Weights of a small transformer language model: MLP 832 SwiGLU.
MLP neurons of a small language model. Each row is named by its layer, matrix (down: output weights) and neuron, and shows model dimensions 80-175. Each number is 200 + 30 x the weight over its row's rms, rounded and kept within 0 to 999. A neuron's up and down rows have the sign that makes its largest values positive.
Before each neuron's rows, "fires before" lists the tokens most often just after its 100 highest values on Wikipedia text that the model never trained on. A number after a token or word is its count.

fires before: "\n" 66, "---|---|---|---|" 31
L6.down319,153,202,253,157,207,225,236,183,201,210,174,215,251,208,218,231,239,203,207,162,229,228,235,220,235,223,195,181,240,175,183,198,149,205,232,206,195,195,212,185,223,248,231,197,103,180,213,240,187,217,230,242,183,216,189,192,213,189,213,185,272,181,227,188,195,180,214,185,215,238,195,232,199,247,224,205,284,201,180,197,189,174,221,216,158,156,184,234,194,160,182,201,186,176,159,228

fires before: " " 77, "," 4
L3.down388,258,219,233,231,220,216,225,159,180,168,96,205,157,172,223,192,158,249,178,196,152,198,251,171,189,225,224,153,203,216,185,237,158,221,213,172,230,231,200,196,221,194,213,219,241,207,215,135,157,155,243,187,169,201,163,131,230,184,174,168,218,196,214,189,161,155,219,188,170,192,250,239,197,195,183,221,145,205,195,211,182,233,189,158,195,188,205,156,214,187,169,243,165,165,169,169

fires before: "2" 42, "1" 38
L10.down371,211,181,204,251,171,209,197,143,207,193,188,174,156,194,159,177,185,198,203,196,181,222,151,220,142,192,157,245,192,266,176,203,183,167,145,181,171,181,188,188,170,159,220,208,210,215,237,210,191,207,139,196,158,157,153,211,207,165,138,183,243,168,230,148,203,170,181,206,226,235,222,215,195,225,224,250,187,194,215,250,205,166,218,211,170,219,165,228,143,201,142,212,159,196,215,195

fires before: "," 21, "." 17, " " 14, "\n" 8, " of" 7, " States" 5
L8.down640,166,203,221,193,199,207,206,209,230,169,244,264,235,194,215,181,184,193,210,137,269,210,124,193,204,153,230,137,160,196,161,170,180,191,217,185,215,240,198,207,213,225,221,165,190,212,174,244,186,238,184,217,223,249,195,162,194,241,203,160,237,229,138,190,211,183,150,241,263,193,216,218,219,231,159,167,253,236,169,175,189,203,255,202,199,215,183,189,151,193,192,229,185,176,211,194

fires before: "7" 14, "4" 14, "9" 13, "6" 13, "2" 10, "0" 10
L8.down689,183,188,207,199,156,224,142,196,231,171,206,175,214,274,254,152,233,187,219,203,215,198,246,213,223,152,218,167,244,206,284,209,182,227,240,160,236,180,268,172,204,197,169,178,183,218,199,180,174,265,193,219,196,202,187,270,202,184,185,170,285,126,193,199,235,221,192,169,239,216,190,196,231,240,233,205,218,216,204,203,224,223,128,156,210,142,216,167,184,151,233,194,210,195,209,186

fires before: " |" 30, ":" 19, "==" 8, " " 5
L6.down309,251,195,187,158,231,160,174,245,204,195,229,164,173,217,194,229,192,217,182,181,243,162,209,181,249,202,185,228,187,186,180,205,232,201,231,207,183,284,182,241,148,194,208,177,189,218,195,207,242,166,241,217,235,146,227,261,207,212,214,155,183,174,220,222,213,239,174,154,160,167,246,196,177,259,206,189,212,236,230,193,281,174,170,214,178,143,161,176,149,193,202,195,229,242,225,169

fires before: "\n" 51, " and" 7, "," 6, " band" 4
L8.down774,187,210,233,228,250,220,241,180,208,202,200,230,183,228,201,196,159,179,227,203,192,149,203,231,187,225,190,185,247,241,186,208,214,232,183,217,190,190,198,166,211,281,198,175,233,172,210,166,205,221,200,185,188,180,272,171,228,190,212,192,203,289,236,229,205,237,175,229,142,159,210,207,187,207,214,178,191,234,176,150,166,161,148,231,214,223,195,231,171,232,225,182,220,203,189,262

fires before: " " 79, "." 5, "===" 4
L9.down807,241,218,224,189,186,213,227,134,202,169,213,213,219,244,179,219,168,225,178,153,207,224,218,181,196,251,229,219,205,254,174,208,184,185,228,190,182,272,216,214,152,217,180,187,214,208,160,194,213,183,213,215,191,192,259,187,228,162,217,157,216,194,203,208,191,216,207,241,174,152,206,202,246,183,204,256,131,195,193,200,204,201,193,172,205,207,167,172,194,185,240,204,163,197,184,207

fires before: "." 36, " |" 35, ":" 8, " pm" 5
L6.down696,175,228,217,238,149,184,205,173,173,191,176,202,194,165,223,257,142,254,168,192,242,200,194,127,222,237,168,159,184,131,195,168,232,186,201,230,194,235,188,230,181,173,152,156,240,191,170,125,223,211,156,233,225,176,193,183,194,187,149,196,176,151,193,193,166,187,189,167,202,202,236,188,194,239,206,200,184,207,240,179,189,188,177,246,163,205,174,191,173,211,223,189,170,206,152,177

fires before: " " 96
L10.down780,261,219,239,251,185,143,211,196,205,151,157,237,203,199,156,154,222,210,139,229,206,231,191,191,177,264,204,186,195,145,252,196,206,206,181,207,233,248,167,250,152,210,200,187,234,216,202,153,201,167,213,194,239,172,227,222,223,181,239,211,193,196,194,221,147,188,210,227,157,215,222,234,176,212,185,228,196,208,197,161,199,200,220,257,228,232,155,157,181,199,220,164,167,186,233,185

fires before: "\n" 69, "," 6, "==" 4
L9.down103,217,194,191,208,191,246,229,141,241,161,175,220,252,164,219,278,207,248,203,162,171,189,226,201,282,170,186,211,180,180,201,180,199,289,217,211,183,167,236,177,239,200,191,189,187,212,152,206,234,247,150,198,172,230,249,177,161,157,159,206,189,194,192,216,199,148,162,212,196,170,220,234,224,237,224,180,235,193,164,258,154,206,187,208,221,206,224,259,167,240,257,167,201,179,147,227

fires before: "s" 43, "," 12, " in" 5, " for" 5, " gear" 4
L9.down206,196,184,119,151,252,224,274,225,214,168,165,225,197,175,220,257,225,214,259,256,181,190,262,231,191,177,212,201,246,197,181,233,210,176,189,208,212,220,215,183,202,222,183,218,150,240,191,250,202,170,171,177,228,193,206,162,223,175,193,161,158,184,177,190,230,180,185,158,244,213,244,223,259,165,219,240,189,266,194,182,201,229,150,201,181,225,183,239,203,180,209,199,217,193,187,184

fires before: "," 25, "." 16, " and" 11, " of" 8, "s" 6, " |" 4
L9.down280,206,195,215,160,229,259,197,159,248,182,165,195,219,237,167,197,196,225,164,212,189,194,220,205,208,145,149,204,233,206,209,172,253,154,236,231,220,227,167,162,191,193,202,193,198,161,215,213,198,211,198,262,172,225,219,170,193,234,245,178,210,138,190,210,184,160,178,194,185,161,176,155,218,173,187,237,188,204,217,204,187,188,165,149,227,231,197,151,156,188,236,104,213,151,211,169

fires before: "0" 34, "1" 29, "2" 22, "3" 6
L6.down660,175,193,180,214,195,213,97,158,268,216,179,266,168,175,155,261,253,219,154,198,228,181,235,150,185,174,207,190,232,251,197,247,226,184,169,194,174,161,222,194,209,190,181,204,223,189,174,224,168,151,163,144,174,187,208,208,191,190,204,214,159,192,198,186,277,162,197,159,221,198,230,172,120,213,167,255,178,185,200,159,189,145,227,193,220,197,197,224,164,219,196,195,162,151,219,189

fires before: " |" 42, "s" 8, ":" 7, " (" 6
L3.down198,185,241,160,111,182,203,140,133,154,196,142,190,170,183,243,203,235,230,161,231,239,170,191,206,157,249,229,169,177,182,176,155,174,160,231,223,160,210,194,209,170,203,218,240,183,224,173,187,175,262,159,215,233,215,196,200,214,192,204,209,195,154,205,208,166,187,214,207,183,186,214,219,215,219,229,220,215,222,232,158,176,182,203,177,220,167,154,176,193,169,200,238,241,205,191,180

fires before: "3" 16, "4" 16, "N" 13, "W" 10, "1" 9, "2" 7
L5.down33,173,217,208,185,190,220,183,169,173,193,163,200,196,224,232,155,165,151,225,210,225,291,191,213,181,188,211,194,184,184,160,255,174,198,210,231,161,201,199,192,183,186,194,210,183,249,185,243,152,213,145,191,240,213,232,251,229,130,167,203,203,146,223,217,195,184,242,219,247,201,242,191,237,236,200,198,226,214,197,230,210,133,173,179,220,188,199,203,171,184,142,170,267,237,184,209

fires before: "\n" 90, "---|---|---|---|" 10
L8.down691,201,206,266,137,191,192,158,169,206,169,183,229,272,200,178,221,306,217,211,190,211,199,221,179,242,203,208,259,187,212,231,188,123,174,216,234,259,180,217,247,171,192,185,188,229,235,175,229,201,222,201,235,210,181,199,194,231,205,168,196,218,190,202,192,204,156,250,152,226,177,218,195,186,220,266,190,252,207,191,179,196,175,195,141,195,192,196,197,219,219,199,193,186,167,176,219

fires before: "s" 16, "ed" 12, " the" 12, "es" 10, "d" 6, " a" 5
L10.down755,204,207,185,161,204,177,181,245,224,204,192,221,181,199,228,190,211,203,217,199,239,136,168,170,199,228,201,155,185,146,167,182,220,222,205,244,165,198,185,287,185,176,199,163,200,182,229,209,203,195,268,257,202,163,208,186,233,202,217,236,184,189,212,163,163,201,174,183,270,219,200,185,92,185,180,194,183,228,185,201,195,209,149,211,163,196,220,165,192,166,230,180,231,214,182,197

fires before: " of" 39, "s" 13, "," 4, "ed" 4
L10.down692,196,236,138,177,200,197,202,173,177,205,214,210,205,181,190,185,223,134,153,218,197,203,247,194,167,111,197,136,167,142,218,203,249,172,191,155,281,185,165,206,155,198,200,242,156,222,180,226,182,190,281,199,208,217,198,210,214,179,188,176,218,194,192,177,213,165,162,164,234,210,182,182,176,140,178,200,248,204,186,153,211,198,143,172,199,199,217,157,209,170,227,202,211,217,214,188

fires before: " |" 23, "," 18, " (" 11, " in" 5, "." 5
L10.down741,203,267,203,164,200,211,154,216,209,181,152,217,193,228,197,222,190,219,227,184,234,223,248,230,192,217,181,156,174,207,190,195,210,186,203,210,200,202,222,243,168,204,241,153,157,183,251,187,215,172,228,146,204,188,213,201,238,156,212,218,191,160,197,203,144,234,193,242,198,190,245,195,189,160,176,158,187,164,195,182,193,184,152,177,195,192,219,259,225,123,190,199,214,150,221,235

fires before: "\n" 61, " /" 12, ":" 7, "." 5
L3.down604,163,172,211,204,198,187,232,174,220,250,163,237,219,172,191,148,230,232,202,181,218,183,227,171,203,252,164,226,254,216,218,189,199,207,253,229,243,246,196,284,219,194,210,155,153,143,214,201,237,217,231,202,199,168,166,166,143,206,224,174,216,167,234,187,193,191,236,193,171,248,202,276,199,198,194,224,239,179,232,169,185,237,247,180,201,221,170,208,221,254,215,240,237,191,193,162

fires before: "," 20, "." 17, " and" 14, " |" 5
L3.down406,208,231,166,180,226,284,239,242,234,226,151,229,198,233,198,155,201,143,185,181,220,135,233,259,234,210,163,222,246,261,184,235,247,171,196,191,188,200,179,231,214,204,233,200,244,208,187,200,288,191,166,210,168,201,286,163,170,142,218,198,239,187,199,218,156,233,253,189,185,173,169,208,175,178,216,182,202,201,215,202,175,211,164,204,188,205,155,206,218,168,212,215,199,206,223,209

fires before: "==" 21, "\n" 19, " ==" 6, "(" 6, " band" 4, " " 4
L5.down65,211,147,228,218,225,161,255,213,196,160,212,224,185,197,145,217,210,175,187,185,189,220,163,244,171,198,188,172,209,185,219,196,219,224,224,223,186,222,132,201,205,212,255,181,187,190,224,204,150,175,162,161,196,185,250,235,241,183,178,189,163,210,191,166,222,244,195,204,219,175,237,247,170,221,153,142,208,170,250,133,189,160,154,178,134,221,231,175,155,250,182,166,214,158,220,178

fires before: "," 24, "." 12, " of" 11, " in" 7, " that" 4
L10.down89,198,184,174,185,126,200,187,192,274,200,222,168,241,118,178,239,210,193,150,171,241,186,227,226,158,187,217,225,258,183,207,186,224,198,259,199,228,213,185,178,173,158,192,178,167,211,180,147,189,223,284,176,198,221,216,181,202,197,221,202,189,220,150,179,188,225,192,227,246,199,177,167,196,226,193,164,162,178,215,176,221,209,199,198,218,183,185,224,218,213,186,211,199,204,184,183

fires before: " " 50, " the" 5
L8.down370,277,222,222,204,243,173,186,205,204,195,199,250,225,219,203,157,244,206,170,219,198,225,177,165,200,240,236,188,242,273,186,161,227,211,200,193,166,197,269,220,206,248,166,178,154,236,217,144,191,165,201,183,248,245,223,237,156,226,138,191,243,205,219,227,221,183,199,242,221,184,218,216,148,204,182,221,239,245,212,143,199,142,240,225,197,236,180,198,161,183,224,204,174,187,143,199

fires before: " of" 40, "0" 26, "," 4
L10.down744,202,216,221,197,180,243,202,191,256,188,203,223,227,199,243,263,233,223,159,233,263,229,239,139,149,174,163,151,230,121,188,199,184,221,203,233,195,247,245,203,193,248,250,213,231,182,216,166,187,223,283,176,216,221,211,201,251,170,107,202,220,212,188,203,213,170,196,164,228,186,171,157,196,228,209,217,211,206,177,241,212,232,168,137,178,208,191,198,198,198,174,216,206,158,173,216

fires before: ":" 38, "N" 18, " |" 9, "W" 7, " of" 5
L5.down773,199,226,227,239,235,189,223,176,212,140,159,198,200,185,247,151,219,161,226,212,228,196,198,162,176,150,184,165,182,198,166,197,231,220,168,163,217,240,176,178,190,182,205,212,224,225,155,230,215,127,165,227,226,199,224,189,174,137,248,168,185,171,193,193,238,196,207,193,217,195,237,193,244,224,186,156,213,200,188,186,208,203,202,192,158,248,213,147,181,193,185,213,169,237,188,189

fires before: "|" 39, "\n" 20, " |" 16, " " 6
L5.down712,203,193,236,195,167,189,163,182,196,172,174,220,178,217,209,185,198,195,211,194,208,191,183,180,157,231,218,204,205,174,168,182,147,179,172,184,206,191,179,162,192,173,261,165,229,203,207,199,210,159,200,158,193,217,187,211,171,168,193,180,213,188,169,190,201,131,189,258,200,219,259,210,203,202,174,214,219,199,148,225,214,152,148,246,211,236,166,222,242,212,179,197,185,205,208,163